From a checkpoint of a small transformer trained on Wikipedia: vocabulary 39979.
MLP neurons of a small language model. Each row is named by its layer, matrix (up: input weights; down: output weights) and neuron, and shows model dimensions 320-511. Each number is 128 + 24 x the weight over its row's rms, rounded and kept within 0 to 255. Numbers have three digits each.
After each neuron's rows, "fires before" lists the tokens most often just after its 100 highest values on Wikipedia text that the model never trained on; "fires after" lists the tokens most often just before its 100 highest values on Wikipedia text that the model never trained on.

L3.up1153:171153168164107074142110095114134149114155102128143122094145109112125112116119082108143107146155128125144147155160119102116132155141148117157163166131165124124146089116114103097095120176119126122143149102147107105107105122097128162143153123129120096105137140102108151146170098136158139128102059182141154150082121104146123051137117084080127115172151115163145142132145090154136087117120137121139137091116096132085137139104126152132136117090089148143106112136162182130172145162131131133105133120120144143111118128149094104119107150087128190117135103127113138117123119106108136101
L3.down1153:084121113124162106102151112136136139119092109153116118161126168176120168058143121151077149151105170138166087108146160091095181140107130144112116145153138125134142139148085146098141128149169144118132203105117080121112141129125147070155120102154154107093134122109158119141101125123156125125142146138110149143138169148144145132104155104132134127162153138165146129125134145111128121140126122135138118113150114148104091136125182170118184122156117131099110152159106120083137151126084116107111138108127096156163124176108083167128165151113109115086168121171099168100124130115097142113
fires before: "9", "0", " |"
fires after: " ", "–", "-"

L3.up1002:118166126138156137162133127130152096088147124160126135112132098130134116098159101164131166154117121116106123105123143099166133131169079076151176138126118150150131114133140132152136131121134106128132079115153128117132102134117140161115158145053144129113120156139127102142142149133136133108119108133125144121148113117128124096114120121087118112161095122164150144082100163103154148093098155156118112122114164135158116122092134056126126123081146129083155159139141141129114125118142092121099108148094151161136159171074098127106108143085111132079130134137132133155122104119102127107
L3.down1002:094182137103120147125145143102140124129156159129119138123119161126127116087156150139123091196128091116134155144125153145118108181109162146129099144117138139106150134127134112173106123099140150119095132125116127131112146095093132106153103124166117093143155175110153155142094143191108136143144083092108110143126114147086142162163102082135108148101122116116149138122129087132139093134117117157121087178167134118106118086102136113118113121114138116121129141155112140151128122096113094168143137152141147100155089123107153120138089081121153149109203120068101115128104200108074124116
fires before: " ", "1", "2", ","
fires after: " In", "In", " in", " On"

L3.up1223:124119126101167120111086166137131106128181090126101138159141147091140080108152077127156174119127123124146155141115148101148113181133110118125113121133130094150141135114146154102073129089138102112097166125166120115126130157109154143115088115075118108109141102133106152084097133139102147134139125157154123183154126138169195113144132106108061118122103160162154125149109112103132103085135116163131142122122137110143119103103137109125111120118101134125112123094148128123136135126122061119132110091120122117096154196125143115100110146152130122150120094072103157122134116151106131134
L3.down1223:100105142159107111148115131201130089118113138148118169119148151157112103168114127133092143123162093125079150111163143145099073122159141120091134134126135076129117124158158128102080089152158150083139158094112135119170137102151152126100170129120121101167112130114095112142152155118161068148139137122124080139131118143109085153138145098170146098127119100086097090107115148136172111133137134078145118115114143115143116193120111109085088142139149111154166152156145129124151133132119134150161119140131127108111097126115175125139112121082138126187149149127111104120131171100136136090
fires before: "7", "6", "8", "5"
fires after: " ", "0", "°", "9", "1", " |"

L2.up1014:107142133098139087162111141144121172097200096125145148126158132140112146131141157139109106176139130106122100134110099115106121126146120154100169149138106137157128147150122106146071110132104122082136112172155157131120167125189133133139123162096129107080112122134139151105126150143157138108102121120165136132127131112133125132112132148160148100128144149141121109121134120074113156071075122113141159136110127129188135158145104115144161138123159104141133140090078097085164180122091135159165081103126085153117146126108110182120115100119139120113118175170131138150078116108126122132
L2.down1014:157106178087114125104134120119129152111096171093122113146108114126148121131105150179128151117109152145136134122146124129132135104154127100177150155139121102112106106096135108106110136130101142148085173110123143130096087117113157134162127107135136156148133146137119159130154081104143084111141139110104126102126121130137123132143113088126081163161132152149171151145144104110155130103123095126157112153149120101097104137152154152100115119158087137088123110158132123155127139108157086138160161104117141119110079120136109124134146170121143102095149076150143104049102168096135172088
fires before: "1", "2", " ", "3"
fires after: ",", "8", ".", "9", "7"

L2.up178:108130117117111079155134116105142147073126107137121116114129141148133116130134122147133112131132129096137129187118145119121094104168078134130144182137101118127128143142157156148121121130123182138139108089095145095166157093119131133176101100097149110113143077138107136115149086116116140122111096089123096148122127079165129088126141127097145091150157094128145122115100134149159186075141136114131138111134160175115121115087147121154130124093148109140127145127135130084139174102109128160109104114122085086126102154111072163109138132129155164124107107146132150162144149118098131147
L2.down178:169124098134154124149135104132143115114135146154142146118098116130119120101160182096137152122091116111148094148160174141099163147145096150123135184110116115125112088126126097141173127096133131106116103139113116114161138150188128189090115118140139137150108115166122095161120145139111170091076121119113104108139135131094161123165122138146122109098098109132145180155130121121135144097107138135106122147155146124128104112150154131094101135133152146167124120120144128133124147138136112129133170123084098134152119104136110114116145123163141128080148105141145133141138113136097202097
fires before: "0", "6", "8", "1", "9", "2"
fires after: "9", "0"

L3.up1326:103130149090139117151181166117131143115110098101102170167145133104095085107149112106138160145109143146149105150127156108126162121165168128119115120123161143086104135149090118148100115171125099086103104135165131169095110118141140107113174139103130096120153109133099118110143126112108096134139113145141123101145129113152089092104113130133126095165096113136155100108134147113109105126135123153144174105146136165131066125119131119155115119151083129115082116113121108159073135167110118113131110126069114146153098146118124170079109113129108135128102157100116084183093127140089160117
L3.down1326:129129122147160081117158133136122144149114158158159130120121158112142131115130137126151155134118101119154159142151146104128152092146103090108123141197151082127093106126121100141138099134159098123136166084126098133134135129159146135162154138102109126150083140136134123162214098121133158126167161155117125163129136131127138133144159110165080140151145145082110092157122115173113103128097122110130110129100125093169156106110150162156135117141177126140095105133127176116129185122143151139142109136121112130129136136077109109128111102108216116109094162100136140124144118155106103105
fires before: " |", " |\n", ".", ";"
fires after: "0", "1", "4", "5", "3", "2"

L2.up1795:122118116108115085134145149147137157144140117098131138114164117126128123154146120162114120174122142103141126130136130088139126118133093144098170143104103153132104135142144133108102116173120145132121171179143164124128069113133201108124098156102156113138169117146133129117126165130157077088127100105174173139185125125184098107130123142142136133112151129138152117078102145121111133136126093115080120092118171105112116165132112132106103136138130133112128128072093143106140111151135143146137070138121127169106127113105152132133122101120119153160145193117139134144094094177117138125
L2.down1795:191149153103123119126142086100099130118118148075140120141122156096078123078145142180122124096142139121126100072115164152089112047127143100125093138124123141096081124142118129115127141100133162121105121093146109143120114109113123122137147077144137161099136110141135157130091107137107128128142113127147134146163099147097120111129087111127087101154104150105110161095138149118117143158160139112140112154116141114125115154122158153156117146139158156143137117151138138143165120088172108095140114163135105133108109144141125145151108132104105150088123092139101107145078148198104156123
fires before: "0", "9", "1", " the", "2", " "
fires after: " ", " until", " from", ",", "-"

L2.up463:142124156121166111151111143098119089085163108131132130094112144096138132131133104099111100105120117118130102128130129130111129146155120132150110122107130126129093134133097148139116102104141136118103144089159118089154151098114139115144096103117130113130139162139117147128132153170150129129139136153164158121097127156137128086132099099085109088059095123124108153113141132179107094103169163125164154127089095122094136142072076126151136124095117131174163120120116124111139121113149099105112131111123116151110141155097082108094132111074139160164153101123177144100172107133111133118
L2.down463:126116102139091091117162123168131144129154134112095131122123111121144146153117145161139114150098080109096114084097096109134103127111126142095139175129120141150169112128119169091145117102132116148138134103138113144129082146132101117084096150123119071118126118143135151147112148107105107133128150136139118165141102148128125136116123090133099113109122061126130117163107092131156168143119103121103080152156125133148156168116146125110149105113140143082117158133094128120174164142131159142138141115149143110093083173109123128132115167095107140141145114137057170099118117108101159127
fires before: "0", "3", "8", "5", ","
fires after: " ", "0", "–", " of"

L3.up761:116155132083164115152060096106169143160141106122137141163128134150149105109110120107140157118107115125116118123126124109137110125156152102115139142120083167132133143117143131106140128095150118150124120121111132146123131168140105090157090111119163141148133115110130167137146170139147106146130100148123117122134126136190179099130096123180086158101165145146118118096118104155161158145157078140096132120095128127178145101177112126152129114137121143172117142090170158159123128139126079141076107135094144139144157103115110079149084112155124139102131110143101140136116099110129115104
L3.down761:127111136128110130107132162123118131098136133114146145073151164140094125104142148162097159094127024199157153109106121156147126151121114140107118130149140122128142143122118144135116142115137145098149103148138152120136143075153179141133157116169114099169123094116126126109119096147125098126113137117142109153101102116075136116090128096075170123176076130121129106124135095087142092089094139123161133122122124162106113170099085132141119114122103148090125115160106079099164137092132178157126125112136083119190131146116119168118185117134098162123138161115135087140144181151145156114
fires before: "4", "5", "8", "3", "1", "0"
fires after: " ", "6", "3", "As", "1", "."

L2.up1778:115116114097119097137085168111115143114114083114155108142156107113123091124171124152156105159134117153155149130096130121147125140140115118122093128122104185143163091150113122158092129152143105140123095074144120110133079152127151137087114151128179130135166106112140146149133148169147098129122142140178096094073100141157159143064116129145138059136146121194134099119141125125153115126143142119119105094108162131160146112139106091113105131141121178118111132155104140154081138152070160154114099104166084158184137136139098149110133125129080143140141094138106097139123131141098131110
L2.down1778:065167116146164116133100103100092136090120121106139164140140109120133097113109135106142106109113064165152130144117126116136159141077141123138135142140144156114112154148142129123113114128150104152124146109124116138134176159114088124117103144092139080133118113100122145150135141145083122152135154122122115147093110103149144145080099086119088103096106098118100101124064140166136109116093076109117138130143165140166107116124093134154159162140153137086098111137125125184075122128131121092137087156158156103119128181154143130143134111086133153165116156126127142144171122160107144127
fires before: "1", "0", "2", "8", " to", " the"
fires after: "2", "1", "3", "4", "6", " in"

L2.up785:135133161078134095115137143121173146114148084112146132153121123135134119093190116153145146163116139142161093151117141085159126121103134144117127118108166136118144110139175119097090107155105093138124132124125129118118098150094142105128162142060139109103145126152101147154078093128140128135137116099191118141125143108152160096090090134150145100161123141133152098061134124093132138148149114142121148125143156119135061103091088078136076122145091116105096095104148133144112127141083127146113139121099109167172108130148089124122069131142114173143168127157163121136137106129124154082
L2.down785:086152120080110107135142124139154140118074126121114119114109147104114152113095139125102135119125058095097130130121151096119124097181116128141145112126132126115118134126112148127154135156119149127109120080143141142155132107097133156173122116136142103143132106127111145168146142116144125195171169152078117147118085160129157138116113151115064081124137122137113101117083155158163120111106174149168116076125100140103136136149132182114155156151183138081138184111111113148127132151155113088129082145117123177107143112102141158160146117116124121125140166122126124139118101100145151110
fires before: " |", "2", "0", "3", "1", "7"
fires after: " |", "5", "0", " the", "3", " P"

L2.up545:153123110115165121130124123108139130137141118125145133102151123124094130104101114093101126122129145120122112113137129115157163159098130106140133163151142125132146095153144134103123145125129128123095100151160108086164125122116129114152129146136117130092139153134076142127092128151139112100114106166158144114094148132170132086160118080119077118122139118150176130146138125158132064097104129105188103101114114107094118062093132159107129141088120140127193118094152132158165110159124114105186117131109116156154189143116082109105139143097151154120177085132141135134111085108100136124
L2.down545:120096142088173135103146154112112156128157121124129131163077133147111122109129179138120099146144100140113137128101111186152149164119136133140131153113090111142122138117115122125114129113117108122152117134105128129167142130158139149124160122120157133113088165128134126133130105088131115109119132139114143144119135129128129157143155144142117124158126117127138065132108090102157116124139136136127106115095138143153111163166136179107105129142163162121139124137065164107151110123104159129110140131148137078087117101114124136138170097141168152139143094151110110120094138095110216146
fires before: "9", "0", "3", "6", "1", "4"
fires after: "–", " ", "-", ".", " ("

L2.up1099:144137178129114120101114106129114138092119106100116110173069119116120098079094130148105092135117107105159148155155130129141107114130150127127151128151130102099157099141106169090125121150122152126162138103186178150145109158145124105136158119108140130134187106155091161115096136158155097178152124155113121139135125125154156148141163134142128113148118134167162113151107153122102141113130072153178120104186146107125105092091127125094104110107142140110152103121164167190111155105149093127133122105110107115141145125092084133082119132166098075131153101137071133101052106147123147118
L2.down1099:140121168128094120077123126138127140094082143131116151160119120128151115148127122127122121132116076097082111125159130147138159142148108123142193134187144092086131134093117117117139125137149137149157149129117135134168071134085124152145152130103108135185159141157116119109188130183143078163129105131106120152133127155099127058145178145085115122159088149099198125151161133116134168120120141117172112107128121118158146143104146136099128126107142127119096149177168150147141124131102105141101167133074136143116154126132128147088114186134142103125094101147152100097103115114082147138
fires before: " |", " of", "6", " |\n", "0", "."
fires after: "1", "2", " ", " the", " |", "3"

L2.up1650:110114105132154125096162157167188117116153134119138146123181147141125131135144144096105163136091102181166112102158151082158102089121143107121120137143136108170102098185127168076155124090125148115106138145144147115116176144143138120077089154124119186101127174135097124139110082134068169136101120113150097120093103124136173133096161115110094164108155152121126132130145188166104141124133142095110098119103099159102093095066123114140110140118110109104078091112096098149157120134084092155177165108143153147088109145160134105111091163125140149154127151123119137110158144128116153123
L2.down1650:189116098137090146116119132109130160132127091136127151165097111116099157115129111174183086092173047124092094132104145148123106135144157140178148093130107133147089104153115128120122110146121106110127088112140121125109099114120111150145149095176138127142093088186168110152133135176142157128137169180114134158139162120178118110125115099138149158144110107131115079137093074117117132102152119143143137127073130133137121105120102112146147162143130149116175146106157129171085083124142137126136084135115150149146126115104119140121118091128115115108142130113192087156130087122112207136
fires before: " |", "0", " to"
fires after: " ", "0", ",", ".", " was", " is"

L3.up1295:130106126117139127108144141138130145133081100128174150150105100114111117093132113109141138147132129108142118145150162134131078135169096091152156125165048167128080104118162125120121117108110139117153089148123115110136161116115121125150136096122139085083159151099113173093120100105088103128121103126173143164096126117142159153183151117138146135191142188120139131114127147146130168122138112117106155109109101112126142127156139147102137133086146108108134160132124123097144156122106109135126114109112169115136138132128123142122114128163173144127110123110146130123123152129121142120
L3.down1295:138148116099155085123133103139099128119152158121120122164164094152141108162118155121138092100164245072113087110108111110087149115135108142121129097191126139150105104133120090134150109174147140109108112081146093110129137158098110131130115141158095131152152123132113114128133153122107112130102089082142155124123117123098111134130133107107102119136128098137110114130157121097116161120112138119117167110105117147131138103074121153122106135098150102163151157167122132128124125149103102137132122154126147123114106165161142138157108158121115096147112163144085159139116120129135035147
fires before: ",", ".", "\n", " (", ")", ":"
fires after: "0", "9", "3", "2", ":", "5"

L3.up785:124136159142149051109116147136108121133095110152182122143094122139125139112127136114134138140138137125167105123157122142139116113126111127133145150140138095127112117122125125124143126107102145148124126128116106137112113087073099105110126094114103131128154151150123196131091103136125111125135097119098129113140131152086175132165150169120161124145146079104118139134109110126119090151145088111128129135085122172135110141129129099114086112104102144109117150158152140147142127148130128124139153116125105113110120141111064116098149073112132135116120133103118151089126160162133153092
L3.down785:110142123091105137155135094145093139137153094098154099114109171099117167134139170137154154135117208131081181165088106118095172155132133134162109096136107140098107125154128085144159098163164125158142111090115113123083130119145114136120141134110132123133166123146161078143163117120134132140142144106150129149123131075135120137105083140141130130158123136154143103126160111093126129120167166127067145140137161104099101164125104153163110064134127113143105093129105131159148090152119149150108132120104107148143146106105125125156125126101135099177142148147138162119155137115145148141
fires before: " |", ".", " |\n", "0"
fires after: "3", "9", "0", "5", "2", "8"

L3.up786:108123118109171103151128143138155110120120071092125127084133121136104118132123122127091177164092127141168124159128170132149114126143113142121156186097136147178126135160103144092135123126112129129134084120184157090144122148181125165132157159067135115112145120109109127101138131132099093115113140100108156154103094115151096142153114138133117146130129086123140156152133150167082108085157078125141150080168143100115101140060119154148128125102115093132134149088126148117162130166138115153164133113083110146098089120155126162118131171120063145147083119113135091174119197139109138113
L3.down786:107134097056141146169128138134105138110121120160139125098148127105143102149146112145141143128101070112128150157148130132145151128137078120104138138074149101111099125127108133123097153179180118114133120110112116083140128067094111119115127132150141138110119132124157136119120108169174111124146148107117129158173159111125118165095095136148143152174113128077112097132126153135078097110135144097138108104128140125117109065123150182101117110169126107114161169101126081159127153165135144093131129128121150103167101114116158147131119126109087084109115107139182146164091130136155210083
fires before: "0", "9", "4", "5", "3", "6"
fires after: ",", "0"

L2.up368:112160110137120102130121103133149177119122118106116125129150121139128113129147138115128093127137118098103175137112160114103087125122079096128128166140134148103160102130137147135132084136139139127109102142140150128117152097122125150147136120104157133107119117168108144119143128122132125119127122105144124141151120138175113098110121138104144154141119083135138100062105120145141129071107183120090176081119178114164101171106137143117154109113125092125119140130152148112134168140067107115125099093114096125120112109117105166127126167143170157130129099129145082131118170142099161126
L2.down368:166083136115150162111096111176128157138159122114146118103118089132171092118130137146185155113111133096186112131169131081160127134132079187125134208106165110154140101141101131087120137112161152111082156130140121141162118164162103114109145157124127102139127135129140118120138147164116134111119106147132106110116128142099151158130143126123121143123124146174145146133119120151128139122074121159141156128114140122168117153156129112097138095150145143128147126100126148144113162134104121146114123147125108125138109122155097115110161143167152086105164100144110110129113140126087201088
fires before: "9", "2", "6", "4", "1", "7"
fires after: "9", "0", "8", "1"

L2.up502:144146083136133085142113132127146137104127131117130154135122141144127096139135111133117099158129128122100137144130143105108075137158091134128139141101125124126144166147134149149161108162133139119135112114141152104151194075119155137164100146127107098133182084154128094125136108118110153118118098095085112122134156126135093097100123149122140161118133081127123148128102120135156139114153147075139151090091145147113097173094131150118154117074130129111121135094156181111131120121112170147125106136107103160135122125128087166111151121118137184157112099138151090151118194132049181107
L2.down502:174114076117157164122144097153119141122173122135125118123092146108101124099129177128161114088099058112101135123125168140105072139124065138125114155132129106115105090142104129123131147164130137105087110170137115133106146153132080170108131106147131136116090096110152107120173112135138172102116095100161080102138137111114135136156144148117098148110135073133146158138162125120144128141111121102088146100153150166147133134123125099140103093113104136135207137120118137138166151114104141145163136090092121131131131099119123120126126135123164111063128100148163085143100138118050187165
fires before: "9", "0", "1", "2", "8", " |"
fires after: "1", " ", "2", ","

L3.up655:103089119137133125115098092164122146151135130137141141128143113158104129155085085145171147169123120138119095153143100123112072164118149121118094133129065136153142100157115154086107100117122105080137131109136127125139150131196139110138093108074139127139126115115132136111132138107103062110143105168116116142164135136158146118136105121168062120089123119160125126100101113167151121143106128146124097113099108092104119128114135103155126138140107155105078142144138087130130118139114137145103135127109095154134136174142124135096056126143113136141139104154145158121108138100131135131
L3.down655:136121110144101158126110125149109143137105147131080106160125103131136165129094154128134134122167121155129117091087105109145114146141181168127128111082142143114150116175126122123136106138112111142146124131162134124200131127126109141119120153128105131165111139109089150096142138124155155115126125160109080108091094112117123152111147130121141104108148098102110108118146116131119147150128136100103101152142182135131141137158120138114100096121125129151139068163107140151116128130091118111090112149140106143147160110088161127115139127121158108147120131107102058116132162141118137132
fires before: "8", "7", "6", "9", " the"
fires after: "1", " University", " ", " Order"

L2.up1219:114122122131159103103143145145112143077153109135154098088142103145123124125133119116106114149130119103109129134098138118120127140148139100099142120168101153162092132151053116099116124118170159063091155112108109148123141144177197126088108153122136128112113118114136127128159125171135086146145157140124119140179144136121113156106184121098104153126213109151132115119089121111091155122103160111159152131137119133142137206106110142141160150134177116124135148102106094114131150106141162139171042131151075103155140156098151110106112123079166095114154126147106118105106093120117158099
L2.down1219:109106124086128074080150131117126123137109127133160126114137133161079136112110138083095134147114175164141097099121161162130151164134105119100130116107145119099145091117138140143120109154126131158097126148128127149160143145136156098128135097126175122170143140121128132092144129134100131116145146145167116098136132114140108177138112084141130109136149134126144174121194086131140114148101160106132129159127108153135165134107174128088104181143123133140116164144152057142141165127090126129111110106140106088123171086108133108125165133122126143166164152160084122132122140174232131102
fires before: "9", "1", "2", "8", "0", "7"
fires after: " ", ","

L3.up1663:133089155122102112125153136168108115102117097151163109128107071140122104112137097093167119121120147134105096159168130108133123111181085100141129153127131120098183155118123122131161094108147121146155103108149123163141118115138136097152119160102125071115158170161138097116136166141161142166125073144127115101155151099136115120122144118125124110104160120161149142111119122109171124130094169125124173139120151132128147165122139090126123138094136135124137138106168159115087108079123111088110124140117083117159129105047089127103116130119115137126153127118176098131123093075112141098
L3.down1663:122101128085124133158074121120145116126144149162160184127136136157162134097134148120139150158087139111194147154095150092147153162130164132143123129124099134160149129096124153157112139170168114096154178130139157113107098160113132143095187120105121162155121140111130138138142134116132135119116142185111125124122136132099116141094150088111122140174102125095106136082135107155160138118105130130110132152132131153145156116165089123112121185140136116136167095086115179134144114175137136118131137220088123118096123131134109135125135119164124145102151131123084189156127117107147125141
fires before: "1", "2", "8", "5"
fires after: " on", " On", "On", " In", " May", " June"

L3.up1009:118107131101136124150127162155139138118143118119104153127148153110099106132113122107119157108110138107121139103109183120143162146145124116083100161120153099145082132128099131145108094140171163104144115180146143150157169112162140155129106107113152167100152165117120124133123159118136124073109124102158133101114143143138142153171151144063114113107123117112123147112112166129094085104122113121103126091117069144173109169123119116117132115126105091139102096105145097123138143141142121091183145130137122106125086152128121066133094140137130095139137123087157139148111108090111121118
L3.down1009:185122137128133125138154092114152137111119116174140121141119112108146144131129149135165121175126136102102110147138153114157114096107117134110148152127100114091133109124130196088105129169111103154120138126151116108099131126131102140064125127156112122151087119130106116089170109139167128190188139112138117132108169110100130138099122152138118131147114078112108125099116137063102161158169120094098097112138159117109135054145114124123118114124131147101138115117120147144156136121134149153146145114097107115182137101155131127139107105131112115069158113128098139121134128137167173114
fires before: "0", " as", "5", "9", "2", "3"
fires after: ",", " as", "0", "1", "."

L2.up1815:180113168160132115135131161185114149098137088124135129094124128111090136133070092084111093177137113135140102152173135124116110148133174162134162168140131164125130133177125142072111144140116131153100178125167123134089132117118177127147156119171111144133125125124090134154126105106146108131123110153185117104126173110155110113135137127116099085128146115174162132136130121123117073123096137120131124108120107117130160099082158161111170126123111109146164145120068143115177151143120099117150083142113103130117144166129111123116122129156113159124124120138134193148139105144110138114
L2.down1815:116100174157146143123145124117145138078160107164134096131125101123127110094099132144133149128116064105133117148116144115091151138062129138128160184120141105153128147120124118109134131165131104111099135128141141105109140169134133111081153105121098155143057144154115137178110154137104153143095187106140153136144140115082143151090118115131118075128154130176141137130069127114107097106121128134083121095173126139150137141144148206126101133145132141121150133099105128102142117124119109118103148123132090128108129160129100146124108156105108099139123115141120149076102150144066167172
fires before: "0", "9", "1", "2", "4", "5"
fires after: "–", "-", " ", " of"

L2.up2044:109156181123133117133147148112056123144123067149112147151126127127073111127143115135164124121078136169115116140153125091141106187129131116126164144153111114139099140133129143146146101171154112076119122135138157113091137118140127102106153156128133137082153146127112133145121128127115144097086085102135149077138148127150132139151157154133157120117106106108141133107125113122135105089178151143131097087127132167158102177155148082109157127099080133098108156099126142109114117110126142141128123120133118129144128124099102148055123166136160147148107142135143138171118147126098193096
L2.down2044:112125165115099108152136111143135097124143094149128146122090164077108099097150130097141120115118000127122111110118144121152138154157097137128127089119135129122131152087101141163135087147067100127135175113139117165103129136142111105093153121112104144086146146120115163101160120170151094172093096134125151110139129122157167144167136114103122129125139092141104129144108135113117151139179120162157151109105112110073166166133144118156158146105119120091112121112089109132150123125127142099084151155125125124168135100114114145085093120152090141149110138117092109120137114114062225083
fires before: " |", ",", "\n", " |\n"
fires after: "5", "0", "4", "3", "6", "9"

L3.up1151:123140121081111106124130162154125160135136123090123152119113081135121127169116155144125116152090114101139127141106166108138116121137115144118133113108049179118092084143097128122151130170128117090144116149150112159163109122180148108143110160106123146101158116158133095109139137110150089081116087148125118120140112143163157085093123116146088129145142144181120078107134113115119152107160120073127124136148151136140077103122117138132088118134100128129135118117125128132138144113124169136159118087119108173162172158130120169138093102143149132123141127115121090196094140084120133132
L3.down1151:155129151164143145138130126158133142167191153104129116081133166125090117144143118121101126091102149124110116116149118110106134139126111098132091152166098137145110100149112151105164170158083116126123113116147072115138139168150165149086119104085139137157127112141138155140156161086133114118140132149141131152134107100129112163141106125149147149115097133126140122167172127148126157149141130097110116120146122118127103118140107166140097129149097113114133132121101152143178117137075145107121135120129143140158179148118124142141128110117135078129113117137144102135121139113116142129
fires before: " |", ";", ":", ".", " |\n"
fires after: "2", "3", "4", "-", "1", ":"

L3.up1835:127121170172154128148165170102146124140112106134134148142114131117109122085141107101138109116094099143128103113194161120151148129125090114090171149085138109148100117149143113164128107158128126072133096155133132106129151155145187117161134096104153133069166149112125093129114095104157117101089131092109134128126172148125081122166141162111139124128123149128135169141130127148112109113119158124142137086060137113112103119112139111150156123128073111154141178154093143124143108145132091112160154124131105157133109155107126106054102140119115129125117104166142124135141137103133170111
L3.down1835:111120132129150160154143131111115088134168137121094102107103134110145112135129126130106189129118141127119129125145157147107126109129150101123133144157144167047117133141121136143153112108131150118102135104144170148078148102160061092120142145140164131133142135083110110133099142136098176096136127110139132121129093130126177094142101133157133134087097117132119114128117172095108115137119120153128143077163101121157112125094143146131130113166158100162106079113160112095153105132152155119084147155120117095070135141111102158134152098133083104123118138106112134125102149095127174084
fires before: " |", ")", "-", " |\n", "1"
fires after: "1", "3", "2", "0", "4"

L2.up1364:122111094197143090178103153112190078119101108159125144131063160182154132136106152111104102164117109165122144102130137062170108123124126083167145151148173130192118138144115129095144108164122107146085130161137132093120117145099124130120118124171153150116119109112138127143127121165147144101111133167136129129108135132157161112133144092112120129169136109179108110129153147167107122111094133111177124113091122137100148150124103172148127131105119115107125116133130146133155143144101154127141151113116100147135113150140160151107100103112149169157124075100100123150152115116102120117
L2.down1364:137152080102135100123164150114145169042148126171113127116142120131145162099138095117141162097157002127144162142092096131122171150148113135125080133129108141114156146146129154135134144101097105127158099150160108148154138136102118133142102127094158103119134144106127125104106137140126115129122127154112119177132147120100098136164118152134143136113145144119122145124119140149116113140133115160142097144098115109108118093159138104127116137116129125147152146089105106102103140109154098142125118114104144137109099121142101119146162141153147123101155164149116135159119105119081172124
fires before: "0", "1", "2"
fires after: " ", "2", "."

L3.up1118:107124146110109135144146143176141126133126125126127117115107120128099110061159093145159118150094139119116089140125112137149100136152113096143152165104105145142154096157132117112144105122118082091113150113158137137105143130123200062134136149075105089109160157137095120127129129123116105092137091137151111136142095118110137101126153091123080129109103170140139133103121168132130130146134116144131139112108161101156151143057136097118081121155140112125096125093133167125091118148108151197115152146116139149118099147093127108119135107127108124170129128108132141158145135140104139119
L3.down1118:085113105121119177121148140113100134111174141124147129087137106145112153144127120146117139162144176151161135139117128130161121115137155156121107156139143164148121130126113133140109123132145113098140112163132133089161125129180117174132117145116089129151159165140120100123137103109167159115109136125142150084121118127144099146096128104121157153175121106118164103094082134134147110107112144111101156101117109141166131151152154097140145157172130127132171170138087106121126133122121102089150087166079107134133153161149162126153128148126162140107111140175119134149103124132098141120
fires before: " ", "9"
fires after: " in", " on", "In", " In", " On"